From a checkpoint of a small transformer trained on Wikipedia: MLP 3072 GELU, no biases in attention or MLP.
MLP neurons of a small language model. Each row is named by its layer, matrix (down: output weights) and neuron, and shows model dimensions 352-607. Each number is 500 + 50 x the weight over its row's rms, rounded and kept within 0 to 999. Numbers have three digits each.
Before each neuron's rows, "raises" lists the tokens whose logits its output raises most directly, leaving later layers aside.

raises: " supported", " owned", " covered", " studied", " loved"
L6.down1796:460495533564538527502550533457520485447529520520461553395583499452414562441464432564498490458431435553527495557524389470558498480444539539492549513532531433487491466527561504509445455529463625432418528459532493562556547484425454440544506550502499519510395455496511452453575542620477460517490515509578463457560556486541506475428520531568483529397496567561538537469535514496434467494537592443531521530445542533475571512542532475617420511505496468415451456457532537405574498357482568472481501480583520533419577456510405386518491522475521590470497488551448529503480538517588522562371490504418521444455528558441521501571516537525568420540415455493483529533485485461578480493478540550480422492594417476524546451502438465495512473540511510571514584447466437423453523495551541

raises: " late", " September", " December", " October", " July"
L6.down1112:617523540509531608529577496382436469512512560448534543484453488555471515560457435482557484526504431448454497586564527512402440524617424587395516517574475429547494535543430437590494573565534485525558472433519494498577385480518479500508499557552474475497454358496527512550515571513506547495561474367502554490445521528469503565503508504432412479511496491475523397445486536590566540464519409601602552543486489522477430483455528461514519597533573463483505503473501506447470549524525507504565488388555552533473430552457478570448524547540425474460498461487544462508487543519530476502436464472413600496566445543534524540459539505590498498446428637482455530428477480533521608511415530466529487444461598490446485521507544418544521543456550403538467471481480473601451584464427504

raises: " him", " them", " her", " himself", " his"
L6.down1403:416554460423535419507533484523553510505575579598438467546496509422451484534553529565568504656446484559586577480465553472558522465408492433544506508491498550583512555487561572605533416521476420561590439519437588522430552616519472503480453500577563488535500462417558478474454435365475468521594527491522573521561555492421512517524554465500531531470474561376489455489472532561407477533507555519579493444446525451508485549535436468468447505513539460553590514427453526500489458495548447509494528500532542446445452536530431483572529463563410503510465520466462559525494431468436446451506536547476493436434526498588424381473384539557500445442502423475537549526560433533528549658482600590492489444434476414559482581503537460536431499607569558491487475509500460500518463463475385

raises: " he", " she", " they", " there", " it"
L6.down1270:540426481498539483458455524433472534451474542501505540459452488489602601498431426450494494523541527463473569458537468434433388443540491572456498382538528534434541507463537456545440466533484527517527511544408576498430422644535494450521547501501488491523481477476513514580479500498458461605525512430478438529486506475525509454438467476490481489527439464515487484400461560427441480435540482572569511531583497546523505550430559549583481504509457514489541489379396585453549483499484511551569449572591511501559524550571380484561535434433452583395475448426543374571455523490469485509550437464435446485482523462524609532506516645543493575545524417479502451531501512531414509485511481606484488449520494598503511466468447421457574480455449533538461526564432551512507482397527336

raises: "iya", "ū", "ili", "itor", "ito"
L6.down2656:552480481595520499422435424486502548491543510623586503466521573473456512568468450453537534428512561418497490544438493478520480640493541458459565477507447586557531500438482449532453464499522504536431535535473557567530577507508516533561528564480473511548446411499471575501507424475553447534555377497549542539444440483464505519539515438456564507432572518569497560467523506524452449465526552486460483513490501534469488467493602541429597442500525550498484500513505522553472482570567511542538521494416433554463473510457574492510470452549472532576525426454487442531457490623602501515552531479387413538618573337621409546526539521478466469550544401515585567524458496472585578492503521512513546438547445521580502520447473473543442497499522485586456451484523605484556534499507497

raises: " numerous", " various", " other", " several", " many"
L6.down2845:443488554583472451509516542404453510527536499558485482458514565422610543473483486492536526567529511524479484513496455431504446558453515481536509505536434487479488650479519492533531449532514585545462468537441566455523589521495449536527546565516526525452483532475477426466502539490485583548432437466622465559532513511588483458551448486579504434574444470485545483511515548508470586397482458505549520523508569500497526501444522514611601475483397472537509441468463452480505526463538464515569454558560560512566509498521487588414470485483525463553454508464453524520494453461543529528521492506478536541483566484492440534464481568462494534544467460567594508526550600462531501504495467541545437473489495459442552422454473446409431502497491430561502485513537549413520574483493440

raises: " themselves", " them", " it", " him", " itself"
L6.down672:562447502490461507567612511458478577475485495452519512523532583504429496564477517552467531515550607500463437503504474437559572512537502415426478524507461461548498467536460488464521474511474472531631585415555533495484530420446510517573484470568452440505569426460486527539553540448409552508511445503448589546490484459540529511552526523492496508529546509518498452465502484577524542455472588477533505552560509511504557415513532553523596506484532432512414474469480559481492476526440570512529484487486447475504456503480600481453583515525349522514491599495457408548547491464529515471480531493421473409518497554541508460515449604452458534571514410522505485508467443535466456501507519514489460532531490504447542555469533445534472494547529486512412470601444549454567454512471473

raises: "outs", "overs", "oster", "ford", "ards"
L6.down2099:467361500538569477494456372481549489463491486535512536461510342550470448476521511621533455515507484531524480479509576493565489446498563557631545490405506424473436479498484538415508484592514487497497629469443455546484487521521483498437470420539464532507504547516514505553451489625569440505461480529515539569585456568521444587418508452464383465526497498510590482535464455475532496519536571557500640448454509457438501393502492457398447504465529462567533498505519496550432505533406577459429474572458476466470589481443528422544472505506576489481487481519580473446489531507523481468526548587479533469487492517520528452460465489561532655499497654499434552510519530471523447481586534418620424465533481454541477520464499561492532481635492535506552559548503441496638463533472524